config.yaml
num_hidden_layers: 10
hidden_size: 192
num_attention_heads: 3
vocab_size: 8192
norm_place: "pre"
qk_norm: true
bias: "none"
tie_word_embeddings: false
parallel_block: true
init_std_o: 0.0361
beta1: 0.9
lr_head: 0.0117
max_seq_len: 512
max_steps: 3815
MLP neurons of a small language model. Each row is named by its layer, matrix (up: input weights; down: output weights) and neuron, and shows model dimensions 48-175. Each number is 50 + 10 x the weight over its row's rms, rounded and kept within 0 to 99.
Before each neuron's rows, "fires on" lists the tokens most often at its 100 highest values on Wikipedia text that the model never trained on.

fires on: " also", " and", " he", " then"
L5.up491:65 43 64 50 76 57 35 66 56 58 52 43 41 52 65 43 37 46 55 65 46 52 61 51 75 41 54 58 40 42 47 55 41 46 39 55 57 34 56 61 37 58 51 50 63 60 52 48 48 60 54 65 60 45 57 68 50 57 48 51 68 50 35 49 61 60 57 37 58 37 43 38 39 55 46 60 56 46 46 59 42 48 50 40 59 46 47 39 61 40 59 54 56 59 49 40 54 34 40 22 52 54 43 61 44 57 55 56 52 46 49 64 64 49 53 37 61 45 41 59 30 51 50 53 53 45 52 52
L5.down491:57 65 57 47 41 37 49 60 49 52 39 47 64 60 55 59 51 64 41 35 53 51 66 51 39 54 40 57 50 44 48 48 39 43 54 36 29 52 56 53 56 35 54 53 48 50 52 39 60 52 37 54 44 42 77 38 38 51 41 60 61 44 50 60 45 61 46 60 65 47 56 55 40 38 59 54 51 45 41 38 65 31 33 52 65 43 37 46 50 48 62 58 39 58 34 45 46 64 52 55 53 71 42 55 79 57 66 43 59 42 66 56 39 61 47 51 66 50 56 51 51 44 41 43 42 35 56 50

fires on: "s", "1", "-", "ing", " |", " again"
L2.up108:53 50 39 54 62 52 43 56 78 60 61 43 41 54 25 51 43 57 56 35 75 47 61 47 49 58 61 39 57 55 39 66 54 56 60 42 37 52 48 41 44 63 43 42 62 54 53 28 48 68 60 46 52 50 61 54 35 58 57 36 48 51 48 50 48 46 45 40 52 60 58 45 58 48 59 34 56 69 44 67 62 58 29 56 51 54 55 58 54 50 50 45 46 53 67 48 52 42 41 60 46 57 64 43 68 42 57 44 51 48 46 38 39 38 54 55 41 46 51 73 25 41 54 48 49 55 64 52
L2.down108:50 60 57 44 34 60 58 60 36 29 34 53 63 53 66 36 55 43 56 68 45 45 60 58 52 68 45 56 59 43 62 62 67 40 55 37 46 48 48 54 62 51 45 75 51 55 54 59 42 45 45 43 49 39 50 76 61 36 38 64 56 48 57 29 51 53 41 48 50 47 51 63 34 46 37 55 36 43 62 52 59 42 46 46 49 49 57 63 46 41 41 45 52 46 40 43 45 44 50 47 48 40 44 54 39 38 43 46 53 50 35 51 45 61 26 54 55 68 47 21 70 52 65 62 54 51 50 39

fires on: " |", " in", ":", " G", " W"
L6.up647:50 53 57 38 48 54 52 30 53 60 43 50 47 54 48 15 42 43 42 50 55 69 74 61 42 57 54 48 62 51 80 48 44 40 65 59 48 54 50 38 37 66 39 57 63 40 51 47 62 68 56 65 41 52 38 46 53 39 43 37 57 62 49 61 59 53 57 63 50 48 54 42 52 41 48 14 60 39 54 55 57 46 49 55 53 51 49 56 50 42 58 39 29 71 41 56 39 61 41 49 55 43 64 51 60 36 47 59 48 42 45 39 71 53 49 51 39 48 44 46 48 59 40 48 62 63 54 32
L6.down647:62 46 38 52 54 48 50 67 42 29 36 49 57 29 35 48 42 52 43 66 61 51 40 35 49 56 33 64 60 51 40 51 55 65 53 50 44 48 70 41 54 24 45 63 51 56 34 65 43 46 60 48 49 42 48 56 39 50 50 35 48 57 55 38 58 53 49 46 60 55 62 62 49 48 35 53 44 64 59 55 52 36 52 55 54 53 63 58 58 47 39 62 56 39 42 45 36 63 49 73 53 40 40 51 41 36 62 47 43 64 81 51 35 47 44 47 51 21 38 39 36 39 68 49 47 56 52 47

fires on: "N", "s", "4", "u", "1"
L2.up143:57 42 54 61 46 52 55 44 58 34 45 63 49 54 37 49 42 46 35 42 63 57 57 43 58 66 46 58 47 54 66 46 66 52 70 28 31 63 43 56 66 53 50 69 47 46 66 42 51 67 57 62 46 48 42 64 61 80 49 53 42 29 31 48 41 38 42 40 44 52 65 59 53 49 43 42 45 31 47 49 70 43 53 43 37 37 49 59 40 44 55 48 63 54 69 55 34 37 42 50 29 62 60 54 56 54 61 55 50 60 48 66 39 63 47 45 56 48 48 33 54 46 55 31 31 51 45 58
L2.down143:52 61 49 45 39 39 49 52 69 48 38 45 45 57 54 47 60 64 34 57 43 59 47 45 53 60 40 48 40 49 47 50 46 43 34 45 46 44 51 41 30 55 51 36 48 37 36 55 53 29 53 69 26 48 62 39 41 44 42 43 35 57 67 58 54 61 43 45 49 35 53 67 49 29 50 54 66 60 42 60 42 42 42 58 63 45 50 58 50 42 64 52 49 45 51 63 58 78 43 55 55 46 45 52 64 42 39 41 50 32 50 46 50 44 67 42 52 54 44 46 56 49 73 52 65 48 51 39

fires on: "3", " later", " then", " also", "4", "7"
L5.up486:56 57 50 74 55 46 52 57 60 68 45 50 42 59 74 54 64 41 58 56 60 43 35 33 54 51 42 50 57 67 36 54 64 63 52 55 49 59 54 45 52 58 53 45 53 50 49 50 62 62 61 38 62 50 64 51 50 48 60 39 53 41 41 58 45 49 61 63 39 50 57 54 45 50 52 44 60 48 27 57 53 49 42 53 61 42 60 51 67 33 32 42 46 45 48 43 68 50 62 53 55 28 58 68 51 43 73 48 52 36 47 38 50 37 51 72 44 45 41 59 24 60 41 52 67 43 38 48
L5.down486:40 45 47 40 54 57 42 59 50 50 45 63 62 66 55 44 42 53 48 38 67 53 36 54 42 58 63 58 44 38 51 41 44 68 65 39 43 44 61 51 57 33 51 34 52 37 40 55 42 49 46 52 51 46 49 47 48 42 50 35 54 66 71 44 52 62 43 36 60 59 44 60 56 46 61 39 33 54 51 56 50 42 62 38 52 53 35 37 58 51 57 65 53 68 44 54 56 71 36 41 40 62 53 38 61 47 51 38 70 59 46 62 56 64 40 42 37 56 36 36 43 46 55 47 33 45 60 45

fires on: " of", "ing", "al", "ga", "ed", " Palm"
L2.up522:45 46 52 63 47 41 55 53 50 62 42 44 50 55 46 31 64 42 49 63 56 56 40 53 36 53 42 45 49 56 43 72 41 48 32 48 52 52 55 33 46 34 42 50 58 54 40 58 47 44 47 51 52 36 45 56 43 58 46 57 51 42 52 64 37 39 40 40 46 49 51 43 54 49 62 68 21 32 58 41 50 45 56 42 53 38 53 55 35 39 66 66 49 50 57 49 77 66 51 50 45 44 49 40 35 50 76 44 48 51 63 55 61 52 50 48 61 42 59 52 32 52 34 59 59 58 40 66
L2.down522:61 58 32 39 45 51 53 49 46 38 43 49 48 63 53 63 54 24 48 48 41 53 48 45 55 54 57 67 53 51 34 40 53 21 53 51 45 51 54 59 49 47 47 45 57 37 56 52 60 61 36 48 53 54 33 27 50 49 56 43 56 54 51 62 69 49 38 43 81 49 65 57 37 64 50 39 76 68 59 57 50 51 59 55 48 55 39 46 69 59 43 48 43 57 43 59 41 49 58 48 52 40 56 40 58 45 30 67 51 55 53 38 42 49 32 56 48 53 40 37 61 52 56 54 63 56 48 37

fires on: " |", "|", "ed"
L5.up509:52 43 54 58 67 36 71 35 54 51 58 37 41 61 41 57 47 30 56 41 53 52 37 55 64 78 48 70 44 45 52 64 44 35 58 58 53 37 39 49 55 40 42 52 52 31 58 62 54 59 32 48 56 49 52 60 41 61 54 49 33 56 47 48 38 60 47 50 63 53 49 57 57 48 50 46 55 57 46 23 35 52 50 44 34 62 39 48 60 45 44 49 48 54 49 52 62 44 63 64 34 55 48 48 54 52 58 61 51 49 40 58 44 59 49 52 65 52 38 60 35 62 42 55 33 38 68 61
L5.down509:43 64 41 52 36 56 56 32 48 72 36 48 59 54 23 52 41 29 52 55 31 47 61 47 25 53 52 66 60 55 53 51 58 68 49 45 60 47 44 49 60 61 50 39 52 68 63 42 49 50 57 44 51 51 58 50 47 45 60 58 41 60 51 42 57 44 42 60 31 76 61 45 68 42 60 60 53 47 39 37 46 44 31 54 46 50 32 59 36 50 46 34 46 38 51 55 30 45 57 66 40 39 39 46 65 73 44 48 47 53 35 45 54 56 41 58 38 65 31 56 59 52 53 38 40 56 56 70

fires on: ".", "th", "'", "s", "y", "1"
L2.up570:62 69 60 39 55 59 51 37 53 41 54 40 54 52 43 26 39 35 52 36 55 40 65 38 67 53 66 55 46 54 56 58 56 56 51 48 42 50 52 43 52 42 49 39 42 55 54 54 59 52 46 32 50 65 47 69 47 65 32 36 63 40 39 56 64 69 39 42 57 62 40 48 48 66 57 49 55 47 59 41 63 57 49 50 61 57 50 36 42 55 38 27 47 67 39 29 49 57 66 34 60 72 62 43 38 43 49 55 52 44 44 47 56 52 43 44 69 50 41 53 56 47 51 53 53 34 30 44
L2.down570:43 42 50 53 45 33 35 46 46 49 51 64 64 38 46 63 53 30 50 55 53 47 50 52 47 51 66 56 76 57 39 71 34 57 54 60 40 46 23 43 48 37 40 46 40 64 57 55 45 70 51 43 60 53 52 56 57 63 35 64 52 21 43 44 56 47 58 16 57 49 42 56 54 51 56 53 52 64 71 50 48 44 42 52 35 62 60 55 68 55 37 65 55 42 60 25 42 50 45 52 37 62 60 46 58 45 45 45 45 47 49 31 48 56 42 49 42 50 58 56 76 62 49 53 55 49 46 54

fires on: "s", "1", "ist", "man", "ent", "K"
L6.up590:51 44 48 58 64 47 74 47 60 40 51 58 55 47 44 38 60 62 51 44 49 56 65 59 60 45 67 60 51 66 49 47 53 31 62 40 59 52 47 46 54 72 62 60 34 36 44 32 28 27 52 60 45 39 53 56 42 37 55 46 35 63 40 54 52 48 44 58 51 40 64 44 57 41 46 52 47 43 38 30 69 49 55 64 45 46 53 49 44 43 45 52 48 55 56 59 40 52 54 31 65 63 68 51 47 56 39 65 49 58 39 62 44 58 60 65 46 43 36 67 45 39 55 58 63 56 28 56
L6.down590:40 60 42 42 53 46 39 47 50 34 42 36 49 49 62 49 63 43 46 49 32 67 38 68 58 50 45 46 44 55 25 53 46 44 41 51 50 44 63 36 58 45 44 60 62 68 60 50 66 39 52 57 62 67 53 42 50 43 55 26 67 39 52 61 45 39 63 35 61 43 53 68 52 52 47 44 55 59 54 55 58 53 43 42 62 53 57 61 53 65 52 52 49 35 35 44 59 62 47 69 36 43 56 51 52 74 39 33 59 38 47 39 34 49 56 43 56 42 63 49 70 63 55 48 47 56 57 38

fires on: ".", "r", "d", "w", "'", " Fort"
L5.up756:44 47 41 51 67 56 46 42 48 56 68 44 35 63 46 46 52 59 37 49 32 39 52 42 59 37 43 37 36 59 46 43 77 41 54 36 41 44 50 55 44 46 51 49 36 50 66 40 53 64 39 57 53 57 63 42 53 47 57 61 44 46 46 37 60 56 31 57 53 63 59 54 63 51 39 56 44 54 42 48 59 44 77 72 44 53 46 35 41 42 50 46 50 60 47 71 33 31 56 63 45 60 51 53 45 68 44 57 57 39 48 58 73 55 51 31 52 44 56 52 50 59 51 58 59 34 33 55
L5.down756:44 40 48 52 15 46 28 64 23 55 50 48 60 70 55 52 51 52 60 37 45 57 63 49 40 59 50 57 44 50 47 54 58 46 54 42 46 31 31 32 48 55 47 36 55 55 54 47 53 48 66 45 54 56 48 19 49 53 52 56 43 42 65 58 54 49 49 41 64 60 49 55 51 55 63 50 48 45 66 64 60 51 38 55 52 58 39 48 47 40 37 56 45 34 37 55 48 63 62 48 48 63 45 54 50 53 52 34 39 48 48 44 46 56 46 40 50 48 67 37 42 63 69 52 50 68 45 44

fires on: "8", "1", "5", "2", "9"
L2.up645:48 53 39 52 68 63 67 60 54 51 44 55 57 55 70 32 43 51 48 38 57 45 52 58 61 61 60 46 33 50 47 56 50 35 69 46 39 44 45 29 58 33 58 47 53 49 62 34 64 52 52 59 51 47 48 73 44 70 56 42 64 42 34 48 46 60 51 55 57 53 40 55 47 35 55 50 50 60 66 37 53 34 71 70 63 49 45 44 48 42 44 42 44 61 59 46 37 57 35 58 54 56 52 46 18 36 40 59 29 50 52 60 54 57 45 54 55 50 47 59 59 43 48 38 29 45 48 51
L2.down645:42 49 44 59 28 41 36 43 43 37 77 43 55 42 48 51 48 46 35 65 46 46 37 57 43 59 59 57 56 48 40 42 50 60 44 37 62 52 47 54 55 61 51 57 54 52 49 57 34 55 60 39 59 53 56 60 49 55 58 47 63 59 51 52 55 29 39 53 60 52 40 58 52 56 53 53 63 48 50 50 30 79 43 41 57 34 54 61 61 39 43 61 71 49 40 51 68 52 56 39 34 48 51 52 65 51 38 37 58 53 65 49 42 54 35 44 49 50 47 48 45 63 48 43 74 44 47 55

fires on: "\n", " \"", " (", " |"
L5.up524:45 59 69 63 57 66 37 60 41 47 42 43 68 53 40 64 47 54 76 43 46 40 44 56 48 58 45 64 62 55 55 46 41 30 59 44 65 47 49 57 39 36 68 42 37 61 46 48 52 57 48 48 58 58 30 52 47 59 53 42 49 37 52 70 40 58 53 45 45 49 58 39 38 55 67 45 60 73 45 48 46 52 56 57 41 59 46 48 42 46 40 45 47 58 44 30 46 54 39 32 45 45 50 56 48 45 44 47 49 37 45 53 48 61 45 46 53 63 50 80 49 53 61 62 41 57 45 32
L5.down524:49 51 51 34 34 55 32 54 42 58 37 29 59 54 55 67 64 64 44 37 45 28 40 48 73 36 38 53 48 38 49 67 42 40 64 53 25 60 50 46 42 58 68 57 54 45 66 62 51 68 36 47 54 41 49 44 31 52 66 51 42 49 59 43 33 47 30 61 51 51 51 60 59 60 35 55 53 43 51 75 61 47 39 47 64 70 40 52 56 62 51 70 45 38 44 60 59 38 62 63 36 55 60 26 61 54 49 47 40 53 35 44 51 57 33 32 59 43 41 45 59 58 46 44 47 57 53 47

fires on: " of", "ch", "=", "at", " to", "al"
L2.up179:33 54 69 38 43 56 52 67 38 51 62 47 36 54 48 38 55 32 49 42 55 39 39 42 50 51 36 50 67 59 43 50 47 51 57 59 57 50 45 59 57 43 58 59 64 49 32 52 28 56 61 52 58 39 36 42 40 78 55 58 37 48 48 65 40 42 35 42 49 56 56 42 37 50 52 48 42 45 48 51 65 49 47 35 48 56 31 51 51 38 44 60 55 59 36 43 55 57 49 37 61 50 47 48 34 55 51 51 60 36 40 34 56 68 46 52 51 59 59 58 44 50 43 56 44 62 41 63
L2.down179:52 56 30 53 63 45 45 49 63 41 50 52 58 54 34 58 46 44 61 54 43 60 73 41 44 47 48 59 49 57 48 54 47 40 54 32 56 45 31 68 43 53 44 43 31 32 59 48 76 40 35 49 57 63 52 59 57 41 62 49 44 63 53 39 69 51 37 49 67 58 52 48 57 60 48 50 54 54 51 46 19 59 53 50 68 22 51 45 54 37 43 47 34 54 49 57 53 42 49 40 37 41 47 51 52 49 55 47 49 45 23 59 38 65 60 51 53 58 50 44 47 55 53 50 42 31 55 51

fires on: "ly", "2", "1", "ji", "6", "–"
L2.up559:48 40 52 50 56 69 51 52 41 55 58 61 54 62 44 50 50 41 55 46 58 56 41 55 34 47 66 43 45 63 47 58 72 50 51 42 55 37 55 39 64 38 43 67 46 27 34 56 53 75 54 39 45 54 43 62 47 63 61 53 31 57 48 65 57 39 45 50 52 43 62 56 53 43 47 74 57 57 63 47 55 28 56 63 63 58 44 47 65 42 47 42 49 45 62 43 52 62 40 43 35 60 53 36 58 66 65 55 57 44 60 56 53 43 45 48 49 45 41 34 49 49 32 58 47 66 57 38
L2.down559:40 62 46 52 45 60 46 34 58 47 42 42 41 64 44 22 64 61 39 60 52 25 36 50 54 52 57 40 53 42 57 55 33 57 48 42 60 65 39 59 29 44 67 54 58 41 61 29 50 33 52 45 56 52 52 45 61 59 51 38 69 51 52 27 54 43 41 52 66 54 39 59 31 63 49 50 48 49 45 65 44 53 52 63 69 40 48 44 40 68 40 61 44 56 41 49 58 48 48 52 53 34 52 58 45 46 41 40 67 62 48 55 53 31 45 42 70 54 53 58 44 66 41 51 41 39 58 60

fires on: " |", " in", "\n", " at", ",", " District"
L6.up410:64 67 60 36 45 60 41 34 62 73 60 36 48 65 46 40 41 49 53 46 59 55 52 54 38 52 44 54 53 33 51 48 58 46 35 56 42 44 40 44 38 46 54 58 62 25 51 54 45 39 43 39 53 44 63 57 52 45 71 64 68 41 49 47 39 66 66 53 47 56 53 44 36 59 41 34 73 52 54 49 43 36 58 58 55 66 39 54 51 63 47 41 53 41 59 63 36 49 73 38 51 64 45 52 60 58 47 60 58 45 41 48 43 50 61 36 41 46 64 56 44 49 51 65 49 49 49 57
L6.down410:31 59 43 58 52 48 46 61 49 27 51 49 31 39 59 35 49 42 63 57 58 51 56 33 40 37 55 66 44 51 55 45 35 46 77 62 61 64 54 55 42 49 58 63 47 63 45 63 43 62 54 42 44 45 34 43 36 55 40 45 51 50 50 51 58 49 42 58 61 40 50 38 64 39 60 63 67 54 42 47 36 38 73 42 59 46 48 42 43 60 43 53 53 56 53 50 49 59 33 51 58 54 72 56 25 55 57 40 64 45 61 52 48 44 36 48 52 49 30 45 49 25 44 53 53 56 50 55

fires on: " that", "1", " in", "in"
L5.up677:42 37 62 64 66 52 24 49 48 41 53 42 34 46 66 46 62 39 67 39 46 49 53 48 31 36 49 48 38 66 45 44 49 37 39 54 52 59 33 41 55 56 48 57 45 65 42 47 46 45 58 66 48 59 60 39 48 37 45 52 33 56 44 46 47 50 41 54 66 60 46 65 46 57 39 48 58 44 37 43 47 47 58 36 44 38 58 50 60 55 65 72 42 63 69 44 40 41 58 53 47 43 38 76 36 29 56 39 60 37 50 49 49 55 60 52 40 56 58 58 52 62 60 46 44 62 49 42
L5.down677:57 66 44 37 54 38 70 56 52 42 50 41 57 45 31 58 41 68 42 43 65 44 46 43 57 53 45 59 40 38 54 62 44 70 55 58 55 43 56 41 57 64 63 52 50 45 45 61 54 44 47 52 38 39 31 60 45 41 61 38 61 67 49 61 46 59 45 52 64 44 55 56 53 40 41 28 46 40 66 71 47 51 42 61 47 61 52 56 61 45 42 54 51 42 41 49 51 56 47 64 51 65 67 63 41 67 50 42 38 67 67 59 36 56 40 39 54 50 54 41 63 38 41 59 45 33 47 46

fires on: ",", " in", "s", " an", "in", " the"
L5.up122:50 44 57 55 68 45 36 63 38 48 46 61 49 56 62 62 51 39 57 47 46 62 57 40 74 47 45 52 40 60 60 48 46 52 41 59 60 45 57 37 65 51 51 51 63 38 38 45 60 54 53 75 73 38 56 73 46 65 39 47 34 57 37 43 55 57 46 57 39 51 42 63 49 45 37 60 65 59 31 50 41 44 46 51 47 40 62 52 62 34 39 50 50 53 44 49 44 67 55 47 75 26 55 58 54 45 58 47 58 40 42 47 58 46 81 34 37 38 32 57 38 52 43 46 47 61 49 62
L5.down122:50 44 56 55 52 36 68 49 44 59 46 55 69 52 28 50 43 58 47 55 65 45 45 56 44 38 68 35 51 43 50 67 58 55 41 44 44 55 49 75 50 48 55 41 58 63 52 61 50 51 50 37 42 49 59 57 37 66 71 53 50 59 36 41 52 61 49 35 54 36 51 45 45 50 72 47 56 54 54 35 61 31 48 50 59 40 42 32 56 50 55 51 48 32 58 36 51 49 32 56 49 57 51 54 61 55 45 38 50 58 69 52 27 55 47 63 51 35 65 61 72 58 45 55 50 44 35 31

fires on: " |", "8", "9", "6", " high", "."
L2.up278:45 43 57 66 55 38 54 53 40 53 50 46 48 48 76 56 50 34 38 48 42 48 48 45 54 50 40 57 43 51 57 50 58 38 70 44 52 56 46 59 44 68 52 51 47 68 59 72 60 58 46 45 55 57 64 39 51 42 48 49 45 53 54 61 55 47 55 42 43 42 37 42 48 38 70 34 64 25 43 38 37 38 55 48 61 34 53 54 68 30 42 31 57 65 62 58 67 33 59 47 53 53 54 57 41 42 33 52 45 49 65 38 61 46 54 29 39 39 63 41 61 42 47 41 59 69 56 51
L2.down278:31 51 50 55 40 55 46 42 54 53 71 61 56 39 39 46 45 46 47 40 69 54 52 41 44 55 51 48 53 64 52 45 43 37 44 36 48 51 58 33 55 38 58 41 73 51 59 42 55 54 55 67 65 29 40 56 48 51 57 31 61 67 51 47 54 45 41 53 61 51 47 56 56 46 58 54 54 51 55 60 54 45 50 43 46 40 56 44 36 30 46 42 68 63 46 55 58 61 48 33 46 50 46 44 49 57 47 51 79 58 67 47 15 37 71 49 60 44 59 49 64 55 37 49 51 36 39 42

fires on: "9", "7", "8", "4", "0", "s"
L2.up727:49 50 44 58 54 41 58 57 35 52 48 35 49 38 49 55 42 62 30 34 37 39 43 56 52 52 66 40 54 37 66 27 67 53 68 37 55 47 42 47 47 50 48 50 46 48 56 46 44 67 50 63 52 48 46 50 51 63 51 58 48 64 42 58 55 63 35 58 68 33 51 72 62 38 40 54 55 33 57 44 41 44 58 61 53 44 60 54 46 61 30 48 43 56 45 54 55 53 53 55 59 37 26 53 40 43 40 63 52 49 54 44 45 47 62 66 40 51 62 47 44 45 51 51 43 49 55 44
L2.down727:46 42 49 43 47 50 27 46 48 40 61 66 57 55 44 43 34 37 45 57 61 70 36 47 44 46 69 60 40 45 32 57 45 54 29 50 40 50 45 58 57 52 54 52 40 38 39 45 60 39 59 50 54 46 54 49 44 50 50 54 66 46 60 31 50 47 47 44 48 56 46 42 55 60 54 61 56 43 45 43 54 62 37 33 50 50 50 57 45 47 52 52 50 57 56 54 48 54 63 48 43 44 48 38 55 66 59 34 37 40 59 65 36 32 46 34 62 71 60 56 42 49 43 39 61 34 70 46

fires on: ".", "1", "'", "s"
L5.up253:31 40 59 53 54 54 47 53 60 52 48 41 60 52 44 54 41 65 27 54 48 60 69 59 40 56 51 36 49 56 50 48 76 44 40 28 67 56 52 54 37 57 60 37 56 39 70 45 62 58 41 38 52 74 62 53 44 31 50 51 68 60 47 53 50 39 59 69 38 45 60 58 46 50 33 53 58 47 44 57 52 29 42 47 54 56 54 48 46 50 57 45 46 44 44 59 47 28 62 40 60 59 46 55 48 51 44 37 58 22 49 70 57 46 61 41 63 59 35 59 54 43 48 59 45 62 51 32
L5.down253:34 41 56 46 39 37 41 40 55 56 53 56 50 61 47 41 45 53 63 40 48 52 63 54 44 39 42 69 62 45 37 66 52 35 36 35 45 38 43 40 30 47 61 59 54 47 56 40 44 50 50 51 45 60 54 41 38 35 48 54 48 54 40 50 53 49 55 28 49 43 66 68 55 60 60 46 50 38 57 46 53 56 35 58 34 52 41 52 75 50 49 50 54 46 58 53 59 64 49 54 59 38 35 59 54 45 39 45 51 53 44 42 59 39 60 42 39 48 54 47 63 77 62 40 45 44 31 61

fires on: "1", " of", " Team", ")", "it", " Time"
L2.up524:40 45 60 55 59 73 54 47 54 43 41 32 45 54 54 42 52 42 51 49 48 58 39 31 37 61 64 43 66 42 52 57 52 38 47 41 49 57 56 21 65 35 52 65 36 50 51 53 61 52 59 64 60 66 74 74 51 44 53 44 42 44 48 33 40 40 51 58 40 42 37 47 54 55 74 78 41 54 51 50 46 43 33 44 73 40 54 48 41 51 61 48 44 39 44 39 71 55 35 51 48 50 52 53 34 39 58 55 50 47 43 55 31 59 49 52 50 42 45 39 33 43 58 51 63 65 41 39
L2.down524:63 66 66 33 52 43 42 67 57 57 52 67 52 35 51 46 46 30 47 31 52 64 58 39 40 30 64 66 48 41 56 55 44 49 46 39 59 29 49 49 55 42 58 48 75 40 58 55 49 47 37 47 38 49 41 52 47 49 38 44 40 57 29 43 46 37 39 52 43 56 50 46 54 48 34 43 60 42 38 57 70 52 49 47 39 38 67 47 57 46 46 49 62 35 33 57 48 53 52 68 40 46 55 43 33 56 41 58 34 56 73 50 57 58 34 58 50 48 60 63 52 59 64 49 54 34 59 48

fires on: "|", "1", " is", " |", " (", "s"
L5.up416:45 35 63 44 36 62 53 53 53 43 51 62 48 53 58 60 62 37 55 35 38 40 33 42 40 40 49 50 51 67 60 55 51 55 47 37 53 49 44 38 46 53 42 33 47 38 42 49 47 49 39 43 53 49 59 39 42 54 53 58 43 67 53 39 48 60 52 48 61 38 36 56 47 56 40 44 38 64 59 38 53 64 63 54 38 58 53 53 29 64 28 53 57 63 53 50 43 62 75 43 51 76 41 50 58 50 39 37 64 43 32 47 34 45 44 48 62 51 44 47 52 39 50 59 48 55 41 54
L5.down416:56 46 57 56 44 61 46 50 53 53 62 60 61 52 40 53 44 45 36 63 56 52 36 45 52 57 51 57 36 41 45 72 52 59 50 37 51 45 46 58 47 45 51 53 40 48 44 57 51 41 34 40 62 55 54 55 49 48 62 70 48 38 70 37 30 64 38 60 36 60 60 59 47 56 44 45 58 48 57 45 59 48 48 47 59 47 55 53 51 55 48 47 55 35 55 39 32 36 52 68 56 61 46 48 56 38 45 45 47 48 35 67 66 55 39 51 37 67 35 60 58 60 49 45 51 55 46 62

fires on: " |", "|", " based", ":", "."
L2.up390:45 38 53 48 48 59 43 56 49 47 42 43 77 52 64 63 44 50 38 49 59 52 39 40 57 58 48 61 53 40 50 42 46 47 46 47 47 60 46 68 51 63 43 51 21 43 46 57 53 53 61 63 38 66 55 65 54 66 34 48 40 47 34 56 45 39 59 55 51 58 50 41 56 55 40 39 35 51 58 46 43 49 36 42 26 34 48 54 53 40 47 35 53 64 67 61 58 36 52 32 44 56 51 42 52 40 47 55 39 46 47 38 41 46 38 63 61 62 52 48 32 66 48 47 39 50 63 55
L2.down390:50 48 49 61 72 54 55 47 30 49 40 53 41 60 55 49 61 64 62 46 43 53 49 43 45 30 58 57 21 44 71 37 46 52 59 49 52 60 53 41 30 48 62 49 45 57 34 43 51 51 54 33 36 45 41 53 59 39 41 64 33 41 66 43 52 39 39 44 48 36 49 58 55 66 59 53 70 36 54 56 50 52 56 54 42 61 44 53 52 60 49 42 53 27 32 53 45 53 45 47 64 55 42 49 49 51 44 57 65 33 47 52 55 25 62 54 50 53 44 36 62 37 49 27 60 57 62 62

fires on: "\n", ",", " |", " ("
L6.up374:62 30 61 38 60 45 52 51 51 70 73 45 41 45 52 59 44 51 70 35 61 52 41 43 34 42 37 43 60 47 54 28 38 49 50 49 38 56 49 30 38 57 36 33 60 53 39 50 35 41 52 47 48 70 49 44 57 47 63 56 35 47 37 51 51 65 40 50 55 52 46 53 47 57 30 38 55 46 46 47 55 48 55 54 59 37 57 55 50 29 49 43 39 48 42 68 32 53 54 39 60 49 58 49 58 48 34 43 58 39 53 58 41 45 44 49 30 53 65 51 78 49 55 63 53 69 55 44
L6.down374:28 74 54 56 44 48 40 61 58 50 42 44 69 62 43 40 55 52 50 44 54 44 56 42 38 33 56 59 37 72 45 52 46 30 53 51 56 54 44 50 58 61 55 39 55 45 65 56 39 86 46 41 24 47 33 48 45 51 47 43 51 39 59 62 59 43 56 52 37 70 51 58 49 40 59 31 51 56 56 52 54 46 51 43 47 52 45 53 51 53 31 30 57 65 57 48 54 54 58 37 48 70 56 42 57 55 55 61 62 45 62 29 56 45 49 72 47 53 43 42 42 49 43 46 55 49 59 45

fires on: " |", " votes", "9", " =", ".", " ("
L6.up291:45 54 54 45 45 53 48 51 44 53 38 58 43 60 66 64 61 45 47 67 38 43 44 64 48 39 57 61 57 66 46 61 42 43 65 59 54 65 70 52 52 56 45 53 53 43 40 54 60 57 58 47 31 50 63 53 62 48 36 57 42 53 35 63 59 69 43 52 36 50 48 60 23 30 59 37 46 41 50 68 50 45 45 57 58 59 33 51 57 36 41 41 44 54 31 40 40 54 49 46 47 45 65 45 49 40 45 60 37 62 53 72 45 32 48 53 51 51 50 40 44 30 58 46 64 69 40 57
L6.down291:64 47 66 51 73 55 57 49 41 41 57 60 53 50 56 54 48 50 46 44 37 46 59 20 42 44 59 43 67 47 56 63 56 65 48 36 51 41 38 46 43 47 62 59 42 46 41 37 40 58 51 28 62 40 65 39 68 44 57 61 37 54 53 47 43 55 49 47 39 61 43 48 53 47 57 52 37 50 69 62 59 58 61 48 48 64 71 52 38 37 35 65 41 51 39 72 46 57 50 60 61 52 55 60 68 29 50 25 64 46 39 49 55 53 35 46 51 49 52 72 65 42 50 61 41 31 35 52